{
  "num_hidden_layers": 12,
  "hidden_size": 256,
  "num_attention_heads": 2,
  "num_key_value_heads": 2,
  "head_dim": 64,
  "intermediate_size": 640,
  "vocab_size": 8192,
  "hidden_act": "geglu",
  "norm": "rmsnorm",
  "norm_place": "peri",
  "norm_eps": 1e-06,
  "positions": "rope",
  "rope_theta": 10000.0,
  "rope_fraction": 1.0,
  "qk_norm": false,
  "attn_scale": 0.125,
  "bias": "none",
  "tie_word_embeddings": true,
  "parallel_block": false,
  "extras": ["capped logits"],
  "init": "orth",
  "init_std_qkv": 0.0312,
  "init_std_o": 0.00639,
  "init_std_up": 0.0312,
  "init_std_down": 0.00639,
  "init_out_by_depth": true,
  "optimizer": "adamw",
  "learning_rate": 0.000968,
  "lr_mult_up": 0.929,
  "beta1": 0.95,
  "beta2": 0.95,
  "lr_head": 0.0103,
  "warmup_steps": 369,
  "schedule": "wsd",
  "decay_fraction": 0.937,
  "decay_shape": "linear",
  "final_lr_fraction": 0.0,
  "batch_tokens": 16384,
  "max_seq_len": 384,
  "doc_mask": true,
  "train_tokens": 161900000,
  "max_steps": 9882,
  "dataset": "wikipedia_en"
}
MLP neurons of a small language model. Each row is named by its layer, matrix (gate and up: input weights) and neuron, and shows model dimensions 0-95. Each number is 128 + 24 x the weight over its row's rms, rounded and kept within 0 to 255. A neuron's up and down rows have the sign that makes its largest values positive.
Before each neuron's rows, "fires after" lists the tokens most often just before its 100 highest values on Wikipedia text that the model never trained on. A number after a token or word is its count.

fires after: " |" 51, ";" 21
L7.gate590 [145 139 124 132 100 176 149 119 106 136 133 163 119 143 102 123 128 123 146 155 109 144 124 109  86 113 105 166 165 116 136 116 172 109 147 151 151  99 177 159 140 105 154  94 149  96 115 128 116 166  99 146 165 139 148 159 112 145 175 134 121 102  92  93 135 127 129  82 131  94  91 123 142 151  90 105 134 129 113  74 113 102 146  97 151 113 136  94 121 119 126 133 107 121 143  86]
L7.up590 [ 93 115  80 142 103 101 150  97 110 153 152 123 120 150  77 127 109 136 138 129 150 131 126 151  83 127 141  81 132 142 178 127 110 123 122 135 124 139 131 175 182 102 102 138 120 105 155 133 145 113 197 140 128 165 160 103 103 152 129 135  94 133 112 106 120 127 134 175 163 132 130 117 133 126 145 136 142 139  99 139 172 129 142 170 145 135 139 119 139 134 131 156  88 130 130 117]

fires after: " |" 36, ":" 7, " -" 6, "," 6, "m" 5
L6.gate226 [151 129 110 141 105 129 181 149  99 146 153 124  75 150 109 128 122 124 147 156 131  90 146 115 108  56 124 139 150 127 174  88 147  98 162 116 165 125 163 112 158 122 104 140 134 138 109 109  94 128  86 104 151 147 119 111 105 117 133 109 142 133 111 142 156 126 108 132 177 130 117  76 141  97 113 167 143 114 116 133 191 144 140 144 148 115 129 105 130 153 140  52 127 149  77 110]
L6.up226 [112 162 123 167 157 146 155 119 123 121 132 134  94 151 135 132 137 126 164 155 142 140 115 139 103 107 167 163 168 131 158 111 152 104 113 130 151 144 180 102 143 138  87  94 138 103 127 178  80 111 103 161 127 129 115 119  73 145 131 120 151 143 117 117 143 143 151 120 113 107 157 106  86 133 100 127 184 129 118 127 148 110 130 122 130 124 109  85 128 151 114 110 122 144 105 106]

fires after: "." 37, "," 21, " that" 5
L6.gate231 [136 136  49 126 114  98 104 149 139 133 129 128 119 130 144 105 106 119 115 107 136 140 125 132 136 149  87 129 120 119 110 152 157 145 117 146 162 100 146 115 140 133 126 133 131 104 113 155 128 139 124 136 130 184 124 128  82 138 103 108  65 202 151 108 100 153 131 122 150  77 115 108 103 124 124 112 148 148 113 131 197 135 193 103 123 156 137 125 133 100 114 105 146 105  69 126]
L6.up231 [ 95 115 146 107  73 112 154 100 128 116 139 169 145 133 126 117 150 109 127 123 101 131 106 130 190 108 107 124 121  82 155 116 163 132 108 127 121 101 117 107 124 133 131 118 142 123 135 139 141 118 186 133  92 110 119 135 130 109 107 175 125 132 137 154 135 117 114 118 149  88 145 143 135 150  98 109 152 161 146 114 139 105  97 126 152 164 126 138 127 127 143 151 140 114 127 111]

fires after: " |" 29, " (" 9, ";" 8, "," 5, "ó" 4, ":" 4
L8.gate267 [115 154 164 145 115 112 143 116 119  95 102 114 108 150 169  81 135 127 157 154 166 101 124 121 109 103 161 118 111 158 111 105  96 115 145 173 105 111 100 120 141 131 120 113 144 129 144 152 149 153 120 120 154  84 121 103 126 161 128 109 150 113 141 147 116 106 132 101 131 128 101 131 155 139  89 139 128 116 151  89 122 121 180 129 131 121 133  88  94  75  88 154 118 153 133 139]
L8.up267 [122 174 118 149 151 121 150 109 171 147 108 140 114 177  97 141  93 104 114 124 165 123 114 110 159 137 151 135 153 131 150 151 135 110 112 147 158 137 128 154 153  84 141 112 157 156 119  64 163 101  72 124 133 120 123 145 132 141 172 169 125  92 124 118 156 169 125 123 135 144 135 148 120 109 132 137 128 148  96 109 146 100 140 123 164 116 142  92  93 116  98 135 107 164 105 129]

fires after: " |" 32, " di" 6, " per" 5, " As" 4, "Se" 4
L4.gate574 [108 155 105 104 137 101 147 125 100 130 142 140 105 136 120 118 133  96 102 101 114 166 147 126  92 127 109 124 112 155  98 145 125 132 108 164 160 134 142 162 128 151  82  95 112 161 121 141 140 165 123  83 157 129  68 171 124 160 147 132 147 160 163 133 145  98 142 138 153 121 155 138 115 151 167 152  90 135 148  99 132 133  96  82 112 111 131 128 104  79 132 116 114 121  81 117]
L4.up574 [127 137 111 136 111 107  97 120 118 125 152 147 160 134 117 126 123 114 108 146 141 134 127 181 150 190  90 125 160 150 107 138 149 155 148 145 109 130  94 122 142 150 112 157 121 108 129 136 124 144 162 135 106 175 113 177 101  82 113  97 105 173 104 138 141 130 113 131  89  67 153 140 124 132 130 109 176 164 113 129 151 142 124 110 131 110  90 115 148 135 143 156 111  97 116 122]

fires after: "-" 42, "=" 8, "\n\n" 7, "\n" 4
L3.gate301 [109 143 132 183 145 125 120 131 128 143 146 135 167 127 129 134 112  88 144 143 159 135 127 112 132 152 110 134 125 159 102  99 168 114 126 144 132 161 128 110 133 126 125 108  89  76  98 149 117 169 100 143 156 122 158  97  94 127 140 122 151 156 149 152 119 152 109  81 152 111 105 136 140 170 155 105 118 131 132 107 146 115  67 112  94 117 138 162 170 164 135 141 123 145 125 122]
L3.up301 [135 153 126 163 125  98 130 109 125  98 120  81 172 125  93 131 122 142 114 145 131 115 125 123 179 111 129 126 105 119 112 154 114 113 148 123 116 181 133 139 133 157 131 107 162 141  90 146 148 144 118 104 123 103 149 121 141 100 153 122 126 129 128 133 119 154 127 139 148 109  98 134 152  98 126 117 146 125 130 100 117 173 122 106  99  90 147 158 155 154 135 157 132 175 142 157]

fires after: " (" 61, "-" 20, " |" 5, "|" 5
L4.gate82 [114 163 129 111  96 125 113 151 135 112 131 114  75 122 147  89  94 146 120 105 130 149 131 126 101 140 144 137 152 123 122 100 152 158 161  87 114 128 112 100 132 152 138 130 137  61 145 146 110 136 102 142  95 168 115 116 118 152 108 142 124 150 109 117 154 124 106 128 163  81 127 145 113 144 114 168 112 183 146 118 146 168 119 157 163 149 123 152 138 102 125 101 133 140 162  98]
L4.up82 [113 136 130 128  90 138 148 175 112 125 146 115  76 137 134 139 137 142 160 126 140 156  97 149 144 112 145 118  99 130 103 162 170 140  94 104 120  88 123 137  65 121 113 127 105 141 106 140  96 140 177 138 185  92 126 115 106 124 101 129 136 133 125  98 120 135  98  95 161 120  92  90 136 150 114 120  97 138 101 151  83 125  75 149 145 149 122 128 154 138 144 112 124 151 134 105]

fires after: " |" 61, ";" 8, "," 6
L6.gate74 [105 127 126 111 111 146 127  98 121 128  99 128 112  96 109 106 103 119 113 133 107  97 155 154 138 107 157 156 133 173 163 141 119 134 121  79 136 179 127 117 145 123 136 105 182 107 150 142  95  94 161 134 126 134 147 154 100 121 153 144 160  90  85 149 162 166 125 154 111 113 131  90 125  94 116 153 140  95 102 101 107 179 131 153 122 112 111 120 135 143  87 131  86 161 116 107]
L6.up74 [127 146 179  97 111 141 135 123 104 114 100 123 129 120 135  94 129  99 127 134 100 125 119 142  90 131 159 150 102 145 166 114  95 120 150 132 146 138 125 130 145 100 152 139 126  99 168 113 100  72 137 106 128 132 133 166  83 153  59 133 121 120 109 150 160 140 119 159  96 113 146 140 117 117 108 149 146 143 102 118 126 166 146 134 134 117 117  94 111 123  75 129 115 152 135 122]

fires after: "-" 25, "." 24, "\n" 6, "\n\n" 5, "N" 4
L3.gate178 [172 134 104 137 123 134 162 110 104 117 107 124 135 136 145 171 146 149 136 143 169 111 125 109 156 160 115  88 151  86 129 103 158 128 117 103 153  96 166 124 145  86 115 131 142 134  87 115 138 125 100 105 184 129 114 120 151 122 103 140  89 125 130 142 103 155 130 110 150 136 131 162 102 136 147 128 148 144 167 143 106  92  95  99  83 139 111 177 118 125 108 159 115 173 130  94]
L3.up178 [121 133 143 144  83 132 144 153 124 109 119 102 145 126 145 118 101 133 136 131 129 139 154 100 162 145 130  95 130 101  99  95 173 119 108 158 131 100 155 152 165 126 143 135 144 119 107 118 141 121 117 153 175 102  91 165 123  92 154 199 147 126 135 142  77 143 118 108 134 136 119 153  87 101 151 103 135 143  89 133  97 137 107 105 155 135 144 139 147 148 130 179  88 175 111 141]

fires after: " the" 35, " known" 19, "The" 4, " The" 4
L4.gate300 [125 147 116 102 107 136 118 128 138 106 106 135 108 142 122 119 127 168 134 140 109 173 108  99 111 156  69 135 104 137 127 152 142 124 137 160  81 152 163 126 113 134 134 151 140 149 116 122 117 132  92 118 162 162  70 112 135 164 104 137 131 168 138 109 159 108 140 154 134 132 156 164 125 165 117 148 130 152 107 111 148 132  98 108 130 138 120 175 171 113 141 135 138 117 150 119]
L4.up300 [144 131 143 140 116 137 160  85 166 134  66  96 117  88 152 159 137 151 144 155 114 122 128  97 126 152 123 113  96 155 151 117  95 122 148 148 121  83 123  74 119 157 164 120 159 109 138  91  94 139 118 103 119 161 127 106 146  65 139 129 128 178 124 124 145 104 117 129 107  99 132 131  86 114 143 110 150 149 108 145 161  93 119 102 148  98 132 184 112 136 131 156 160 136 131 160]

fires after: " U" 24, " the" 18, " a" 15, " New" 13, " The" 10
L6.gate8 [117 119 150 103 113 114 116 142 130 123  99 140 159 140 166 118 186 134 133 102 182 138 114 121 127 144 139 126 143 102 128 117  98 153 177 151 152  71 118 132 160 140 154 118 117  96 173 124 110 147 121 113 119 145  92 104 166 148 126 108  99 135 171 126 142 118 140 144  95 107 147 150 149 158 138 148 138 162 161 142 112 144  95 123 121 121 136 159 121  79 135  60 144 120 100 113]
L6.up8 [146 153  86 139 140 134 146 121 139 147 134 144 139 148  99 120 123 119 121 127 105 150 158 113 121 176 139 140 150 167 138 168  94 116 112 151 142 113 136  79 109 123 113 124 131 133 136 131 146 160 151 126 118 122  88  87 110 136 127 138 104 101 115 125 116 142  65 160 147 166 125  87  97 100 162 154 105 121 146 126 149 106 167 141 139 157 189 108 102 161 119 128 133 101  90 126]

fires after: " the" 21, " in" 21, "," 12, " The" 6, " of" 5, " to" 4
L6.gate245 [131 106 123 130 151  92 136 180 143 119 123 172 159 116 177 174 111 129 122 100 105 163  99 153 117 136 142 147 101 114  94  85  97 116 164 130 158 145 127  79 129 104 101 139  98 122  97 133 154 142 121 106  98 136 133  64 189 137 122  96 122 130 154 159 134 140 132 205 127 166 130 144 154 104 105 134  92 141 146 155 129 141 128 138 126 144 149 163 108 102 175 117 130  90 112 163]
L6.up245 [ 71 166 150 140 149 144 153 131 128 143 104 154 126 143 135 117 133 139 122 104 115 128 125 129 119 108 130 161  90 155 112  98 158 114 162 168 177 148 107 131 125 150 180  99 133 130 162 154 105 122 143 162 118 121 120 117 112 147 136 134  93  98 129 154 162 130 124 107 136 154 108 143 149 122 128 136 111 117 153 147 124 107 116 165 124 160 169 157 130 100 118 110  99 145 167  99]

fires after: " the" 30, " The" 9, " con" 8, " a" 4
L6.gate190 [166 131 156 128  94 122 143 147 116 124 101 155 132  69 178 132 119 152 116 118 153 155  75 101 144 130 115 153 166 103 171 151 107  90 128 138 145  88 130 132 167 142 120 129 129 110 128 140 160 153 150 109 112  96  76  87 150 131 131 123  96 148 109 104 160 116 121 150 162 158 109  87 126 113 144 141  77 122 149 163  92 114 142 101 149 173 153 186 102 131 121 104 104 102 148 135]
L6.up190 [130  99  99 117 160 158 154 112 141 152 117 112 100  97 117 128 122 134 147 108 150 143 170 141 159 135 158 136 127 132 129 126 123 162 149  83 168 127 110 114 112 138 159 137 166  91 148 112 117 133 110 122 115 195  96  86 193 120 122  95 133 161 144 113 126 135  82 133 102 105 118 157 121 102 120 120 114 166 148 140 111 125  98 153 104 114 156 136  97 125 124 131 111 125 160 154]

fires after: "." 23, "," 16, " and" 16, " |" 8, "-" 4
L4.gate252 [112 123  92 178  87 118 173 166 116 164 125 134 130 162 127 137 150 100 195 106 122 127 107 156 149  97 156 120  99 119 111 132 144 128 157 120 103 111 149 134 138 132  96 135 126 182 118 150 104 124 126 109  95 155  85  97 125 157  98 131 175 168 117  77 137 140 148  94 109 127 145 107 119 136 104 129 135 134 147  79 152 129  91 140 126 133 122  91 150  97 157  93 108  79  86 135]
L4.up252 [128  87 105 185 124 157 170  91  92 140 123 100 143 121 143 130 173 110 142 107 115 117 139 123 162  76 131 109  87 116 171 130 111 108 128 152 129  99 134 133 116 123 136 123 137 148 126 171 124 108 141  86 158 174 131 126 124 148 117 133 165  95 127 103 155 124 107 124 135 115 132 137 172 118 102 107 146 150 132 125 118 105 119 131  98 135 128  85 114 146 125 118 118 128 126 134]

fires after: " (" 46, " In" 10, "In" 8, " the" 6, "-" 4
L3.gate8 [118 132 115 149 127 146 109 115 126 118 154 112 117  86 133  84 143 123  92 135 183 126 161  82 139 138 137 157 116 168  89 136 144 142 149 104 104 101 102 126 100 127 134 129 132 131 142 169 141 139 123 137 137 141 115 118 137 140 121 152 122  95 134 103 117  84 174 132 134  50 125 136 114 108 164 132 140 143  80 121 166 146 112 141  92 108 153 142 131 134 100 152 144 102 158 146]
L3.up8 [129 121  70 146 132 136 151 180 121 104 177 134  76 163 160 115 142 133 190 141 125 145 115 123 132 113 140 145 121  82 109 132 139 165  84 122 155 124 143 139  72 128 113 124 159 108 124 144 124 145 148 110 134 143  74 139 169 148  87 180  82 139 138 119 154 146  76 118 126 123 108 143 162 155 135 183 158 126 109  75 112  99  93 142 143 144  94 117 116 136 137 130 116 129  72 136]

fires after: " |" 83, "|" 17
L7.gate342 [123 138 176 142 123 105 123  70 110 126 124  97  89 158 181 133 139  93 108 121 124 153 151  74 131 138  98 133 137 149 139  91 173 144 158 152 110 106 124 137  83 153 129  91 138 158 126 118 130 155 136 106 106 157 149 125 138 134  91  99 142 129 169 140 157 129 173 144 134 144 116 140 170 113 142 105 142 100 107  95 140 103 136 118 130 103 168  71 177  87 149 103 129 153 163 134]
L7.up342 [161 111  98 158 170  95 101 107 100 121 184 110 162 135 119 141 137 108 140 141 113 167 122 172 158 147 129 157 136 108  85 130 120  90 118 141 157 143 125 125 125 121 150 108 173 109  94 138 117 127 141 163 169  99 143 128  80  76  96 167 111 142 102 131 138 126 107 147 133 124 167 115 107 153 109  98 126 115 143 133  84 111 145  76  96 122 142 125 139 166 162 151  99 126  92 175]

fires after: " |" 28, "  " 10, " %" 7, "|" 6, " Candidate" 5, " Party" 4
L7.gate280 [137 134 123 181 128 125 125 123  94 144 106 109 154 130 131 137 173 137 144 136 173 173  88 121  88 123 144 121 150 151 137 127 138 137 105 117 167 156 110 119 144  96  91 134 142 146 143 166 106 160 118  82  87 165 150 134 141 132 148 138 119 115 154  94 109 116  86 141 133 143  60  96 149 193 140 132 158 108 134 124 139 134  89  93 126  99 148  82 112 136 113 142 111 101 127 127]
L7.up280 [137 157 110 137 156 154 113  81 168  72 156 140 121  99 115  94 129 153 125 140 150 108 141 135 148 172 152 123 162  78 138 139 140 158 123 150 169 147 156 122 116 105 122  72 130 176 115  98 126 114 141 113 146  92 133 143 116  69 118 144 121 140 115 133 129 120 148 175 154 146 183 114 126 101 131 123 130  97 135 148 115 126 135 106 171 129 139 124 147 122 122 120  97 150 122 136]

fires after: " |" 29, "|" 10, " 0" 5, " 1" 4, "1" 4
L6.gate424 [135 112 125 122 142 101 142 153  71 129 136 125 116 160 120 137 160 119 143 113 116 115 103 103 151 158 140  99 112 110 116 105 141 121 102 191 137 126 116 176 116 108 123 135 137 115 136 140 125 158 149 121 138 104 137 114 150 115 130 151 143 185 156 133 140 107 160 142 118 141  99 132 142 120 131 139 104 163 174 124 120  86 136 110 147 138 170 129 128 127 109  96  95 102 135 145]
L6.up424 [135  95 118 147 110 166 146 137 114 110 163 127  91 129 118 133 146 152 155  96 105 120 137 195 124 120 174 137 102 116 132  84 125 142 103 125 113  71 106 141 129  83 106  90 160 110 147 147 119  94 144 114 163 146 118 152 135 101  75 137 109 177 151 117 137 112 159 150 145 169 148 155  84  98 120 136  83 163 147 126  67 156 133 140 126 142 104 142  87 152 184 124  74 137 192 156]

fires after: "," 29, " where" 13, " that" 6, " which" 4
L4.gate618 [ 78 103 133 126 124 116 114 129 139 161 117 123  88 127 124 137 127 111 105  97 151 157 136 119 136 149 105 105 146 154 132 118 137 148 104 104 131 136 110 146 159 152 153 177 120  57 112 100  95 135 131 134  88 152 159 155 119 111 133  99  88 114 133 121 149  99 119 115  81 123 139 132  74 174  99 121  93 148 101 123 160 160 178 154 122 128 150 169 164 131 110 112 130 154  94 122]
L4.up618 [122 108 123 159 104 144 134 210 106 115 113 101 157 129 140 127 160 138 115 111 114  93 173 118 130 135  89 128 145  95 114 112 161 147 153 109 126 123 153 146  97 106 114 135 131 108 158 137 143 135 122 168 151 113 136 143 156 141 180 126 125 116 121 151 133 123 126 113 159 119 101 119 107 106 123 110 122 108 149 106 166 114 100  83  89 123  99 137 106 143 149 152 139 119 127 165]

fires after: "|" 50, "-" 14, " in" 7, "oper" 4
L6.gate570 [139  86 124 111  76 111 125 107 118 140 119 139 199 144  94 122 184 170 124 105 126 158 159  91 117 117 127 114  95 131 115 121  98 136 147 114 122 108 113 118  95 156 152 136 124 102 140 125 129 155 114 132 125 114 140 144  94  84 132 121  88 127  96 152 130 117 204 124 136 128 131 126 117 144 152 135 133  94 127 115 117 118  87 149 135 147 129 115 153 130 174 101 141 110 180 147]
L6.up570 [129 114 148 155 102 130  96 121 100 127 134 117 129  64 124 146 190 162 144 101 163  82 109 158 164 140 175 117 119 145 121 105 137 120 124 141 119 122 116 124 139 138  91 140 139 137 140 114 159 114 153 155 143  97 143 118 169  96 137 149 137 143 106  90 144  96 165 125 142 124 149 126  96 135  80 121 163 118 165 109 152 142 161 146  90 123 131 147 122 165 137 151  71  91 130 139]

fires after: " |" 55, ";" 20
L3.gate395 [ 81 144 125 152 111 119  96  89 133 141 118 151 105 129 100  83 140 113 128 116 110 126 105 160 193 106 127 160 119 133 122 153 126 138 126 158 109  90 149 151 159 146 131 112 148 125  79 142 107 106 132 153 124 155 134 144 109 125 144 103 185 102 114 119 127 144 111 146 113 150 134 127 146 122 142 113  94 150 118 143 178 131 120 113 122 125 125 144 113 101 133 146 140 154 135  95]
L3.up395 [138  81 109 103 150  83 126 118 112 100 143 161 165 168  72 157 127 163 142 121 138 135 111 157 121  94 105 160 101 169 125 144 118 137  67  99 140 122 157 190  99 171 144 120 130 157 106 130 100 120 125 115 149 127 125 156 134 111  89 159 169 144 130  83 135  92 102 101 142 145 130 102 127 124 108 144  99 114 108  83 106 159 110 128 117 152 140 124 145 155 116 155 138 116 128  90]

fires after: " |" 25, "–" 22, " the" 9, "-" 8, ":" 5, "a" 4
L4.gate248 [131 127 127 123 138 121 121 137  91 112 161 104  77 130 122 123 142 116 128 149  92 108 133 154 133 108 138 137 179  99 130  77 169  88 141 114 153 118 127 148 148 159 127 129 134 100 157 144 117 116 134 156 159 172 146 135 115 128 137 138 123  91 128 128 125 134 146 119 131  63 157  97 114 129  90 162 120 155 158 142 126 127 153 116 169 134 102 133 130 138 112 129  93 131 125 143]
L4.up248 [ 88 122 129 111  90 141  80 134 106 138 134  70  94 133 125  91 114 120 107 173 126 150 108 108 137 130 136 135 131 139 102 156 155 155 136 116 112 115 132 143 107  94 108 135 139  87 132 119 102 104 121 162 132 148  96 141 100 174  80 161 128 105 100 132 138 108 111 127 178 112  84 150 151 169 122 145 127 167 127 119 158 135 122 121 163 133 158 112 124 151  92 136 153 137 104 116]

fires after: " (" 64, "\n" 9, " the" 6
L3.gate184 [ 92 120 124 161 160 184 143 127 124 109  76 136 139 154 119 157 141 133 127 144 129 115 102 134 158 126 102 143 117  92 123 151 134 157 113 136 131 152 128 156 119 109 161 115 115 131 134 140  97 112 138 191 132 102 130 109 104 126 131 182 135 100  91 128 130  93 134 100 133 105 139 113 120 133 159 108 144 162 109  64 128 172 117 179 137 119 104 124 137 118 134 123 156  83 121 122]
L3.up184 [148 144  84 140 142 125 143 120 102 110 119 114  84 102 152 163 130 156 147 126  84 136 138 139 122 115 124 149 131 132 112 124 171 163  84 132 100  68 124 101 118 101 111 119 151  99 107 149 126 138 126 132 110 138 112 138 131 100 101 141 109 115 113  60 129 140  80 170 149 127 127 137 143 163 139 132 133 136 101 145 177 142 120 129 161 165  98  54 139 126 147 131 126 130 159 156]

fires after: " |" 65, ";" 5, " 3" 4
L6.gate269 [129 142 151 104 114 145 155  99 123 112 176 170 133 142 111 140 114 171 131 140 102 168 126 136 145 113 105 123 155 161 143 126 130 126 108 121 146  54 134 149 138 112  93  80 116 110 149 130 123 152 122 157 134 161 100  97 128 158 111 155 149 177 135  71 164 128 127 127 101 133 130 155 154 148  92 127 115 134 117 150  89 100  95 133  97 134 128 107 134 122  73 126 134 114 123 115]
L6.up269 [163 112 118 128 148  90 153 127 118 166 164 148 109 158  87 156 103 141 126  82 110 128 123 137  90 136 141 149 146 130 138  89 164 110 134 105 101 120 152 187 113 104 145 112 144 132 131 127  95 112 126 145 170 144 127 155  92  69 125 163 145 148 152 144 109 119 136 130 184 143 135 133 144 137 127 190 108 135 108  93 117 160 127 124 155 155 127 104 118  94 137 102  95 160 147 100]

fires after: " the" 62, " a" 16, " The" 13
L4.gate395 [136 122  95 104 149 174 162 116 111 115 140 111 142 144 116 101  93 137 129 153 119 158 110 103 111 166 132 115 151 107 112  61 109 159 181 125 137  97 118 117 160 105 170 114  91 119 149 176 144 160 125 118 144 109 116 117 139 108  85 142  70 141 154 121 149 134 139 138 124 155 160 164 120 155 133 105 145 138 117 145  98 113 167 148 169 135 145 133 135 139 104 143 155 103 145 128]
L4.up395 [145 118 117 134 162 119 133 113 132 142 165 153 152 162  93 124 121 131  96 145 152 170 142 151 123 140 118 121 120 154  75 104 121 102 121 134 154 145 154 143  97 129  95 124 118 130 102 103 130 126 123 123 148 135  93 122 125 116 134 146 119 165 121 122 118 124 104  63 151 111 118 105 101 144 132 148 147 130  94 141 168 116 173 102 128 140 119 144 108 137 127 105 118  79  98 129]

fires after: " |" 29, ":" 20, "," 12, " (" 5, "." 4
L6.gate320 [156 148 115 126 165 123 104 125  81 176 149  82 116 135  92 109 101 162 135 129 111 133 165 100 135 136 161 127  56 162 117 153 145  93 141 150  73  75 163 132  80 114 103 166 147 106  98 137 164 136 158 101 124 152 128 109 137 105 108 132 165 120 146 141 106 109 156 141 116 145 105 142 139 215 126 134 116  81 136 114 119 132 160 100 147 136 121  82 103  85  93 101  94 114 152  93]
L6.up320 [ 89 126 149 129 169 134 110 132 108 140 139 120 113 138 114 121  91 158 142  99 140 166 158 104 131 127 116 115 111 166 141 127 119 132 146 187 156 123 114 144 115 145 119 129 178 129 103 139 134 129 128 159 125 127 144 159 112 159 126 117 148 138 129 143 132 140 143 159 104 143  98 149 126 146 119 127 137 101 130  81 148 116 166  91 109 159 149 107 120  81 156 161 141 169 127 160]

fires after: "\n\n" 23, "=" 16, " \"" 14, "\n" 12, " (" 12, "." 5
L4.gate186 [106 101  78 187 122 153 135 179 143 161 106 140 110 136 166 132 111 108 155 131 165 121 105 106 132 182 149 118 146 123 133 123 148 117  77 108 156  99 159 128 109 124 129 133  99  92 107 130 115 154 145 133 192 136 115 115 112 161 152 136 169 138 162 109 118 130 172 122 155 123 108 108 138 134 116  90 135  77 104 114 183 133  94  91 129 115 186 137 100 148 127 139 115 132 112 117]
L4.up186 [154 116 165 137 129 139 137 131 106 164 111 153 148 137 141 132 148 143 153 109 111 111  77  93 121  88 110 115  92 107 110 125 161 110 130 102 155 142 131 155 146 185 106 102 112 179 144 182 114 149  95 137 125 126 139 123 126 143 206 135 180 128 110 126 102 137 126  98 146 133 157 119 140 116 141 139 128 148 152 126 110 110 163  93 103 150 130 159 129 111 132 152  89 116  78 118]

fires after: " |" 58, " the" 15
L4.gate626 [ 77 106 122 143 101 148 161 125 139 126 114 139  92 117  99 115  94 131 136 140 124 191  88 142 114 146 113 160  83 125 134 139 123 153 113  86 110  93 118 142 159 157 105 130 140 139  94  96 122 118 161 168 137 226  76 103  98 124  99 163 130 146 127 117 139 111 162 122 136 125 118 148 136 148 142 143 101 151 121 134 113 132 103 120 172 147 129 133 106 112 117 103 154  95 147 132]
L4.up626 [144 110 182 111 137 115 108 136  82 171 138  98 176 119  99 130  92 124 108 151 149 128 104 133 105 134  77 128 155 138 104 132  97 122 169 101 128 143 119 144 137 163  93 109 155 155 122 119 122  73 164 106 108 145 116  98 101 133 130 129 115 123 122 133 117 114 132 115 166 124 153 112 107 160 100 125 159 126 158 168 128 120 154 134 118 141  81  79 113 110 161 125  47 141 182 140]

fires after: " |" 40, ":" 9, ";" 8, "," 5, " of" 4
L6.gate427 [142 102 135 187 112 129 193 132 120 156 113 149 105 173 139 136  86  83 139  97 154 148 143 160 112 136 127 146 142 130 154  97 150 143 154  78 123 122 131 163 148 149  79 140 157  68 145 114  96 121 125 154 171 131 141 100 107 129 131 105 130 110  81 139 127 148 124 145 147  96 139  86 128  98 111 138 147 126 113 117 136 137 116 139 143 107 122  51 163 144 144 133  65 131 128 114]
L6.up427 [140 124 139 143  81 147 167 117  85 143 120 112 121 164 117 119 118 123 133 133 125 166 145 131  83 118 146 151 134 138 189 145 130 140 138 108 140 121 140 134 120 125 105 112 125  94 135 165 111  92 150 141 124 142 131 104  94 124  92 134 101 124 122  66 126 116 117 120 164 118 148  91 136 124  97 150 111  98 119 133 149 137 157 154 139 191 106  92  92 176 148 103 121 131  98 119]

fires after: "," 18, " in" 16, " the" 12, "|" 12, " of" 7, " |" 5
L4.gate147 [119 113 142 125 115  98 135 106 107 131 102 129 127 143 142 104 146 149  90 166 137 100 148  94  91 132 135 143  56 129 139 129 102 152 142 137 124 127 103 132 111 145 105 123  75 157 108 157 142 150 146 180 150 135  92 135 174 168  86  92 106  98 131 115 113 138 157 129 145 123 176 186 165 103 116 151 136 136 155 150 113 137 134 146 162 116 124  96 115 101 129 123 129 136 119 140]
L4.up147 [120 144 139 126 178 155 134 117 146 127 130 142 124 172 130 142 122  78 107 128 104 120 131 110 130  57  88 136 100 128 111 143 184 133 128 114 124 138 113 127 179 146 134 152 157 119 142 120 143 121 187 110 130  88 148 144 159 115 161 168 166 149 126 114  99 157  82 113 102 116 161  97 112 123 149 119 167 157 127 173 120 142 152 146 136  91 104 127 138 145 140  86 133 131 131 112]

fires after: " |" 52, "," 7, ";" 7, "{" 6, "n" 4
L7.gate459 [130 124 157 115 125 151 139  85 104 126 118 120 139 190 139 118 163 145 117  92 126 138 124  87 174 131 142 157 113 154  95 109 115 148 118 153 109  93 122 127 127 171 152 111 138 119 123 138 146 127 150 139 133 114 127 109 119 128 130 145 101  95  92 139 133 113 138 125 133 161  94 147 122 119 118 132 122 106 137 137 108 125 178 167 133 158  83  98 139 146 113 145 131 166 145 128]
L7.up459 [103 124 146  87 129 127 150  90 139 118 139 124  85 140 125 117 121 140  96  89 124 125 138 130 132 103 142 172 149 128 142  94  98  91 134 124 107 103 171 135 134 107  91 140 136 108 198 109 147 123 130 173 109 104 139 127 127 146 100 143 130 108 118 151  91 101  90 155 133 132 159  83 120 129 128 149 139  84 115 100 114 120 136 131 171  30 113 108  86 183 168 112 118  90 153 122]

fires after: " |" 55, "|" 17, " (" 10, " for" 4
L6.gate78 [167 147 119 121  84 101 107 155 155 105 136 116 111 119  99 126 109 137 126 123 100 183 145 111 120  93 134 112  94 119 125  88  89 128 135 150 157 117 165 118 117 143 120 144 119 111 142 133 126 148 152 126 136 145 124  94 132 154 139 180  95 185 154  98  97 145 135 120 128 133 112 125 169 143 147 183  85 107 201 105 116 174 150 109  82 108 159 122 108 104 132 136 140 132 124 164]
L6.up78 [175 132 129 171 120 175 155 118 134 136 135 125 107 144  80 116 127 175 166 119  96 137  99 127 109 139 162  96  66 135  83 110 108 163 118  89 104 116  97 160  84 104 166 128 163 165 127 129 129 123 188 162 156  92 124 172 145 104 122 113 162 127 146 144 157 121 115 171 111 161 143 133  94 149 132 159 138 108 129 110 123 139  92 149 122 148 150 122 129 107  93 134 106 139 106 148]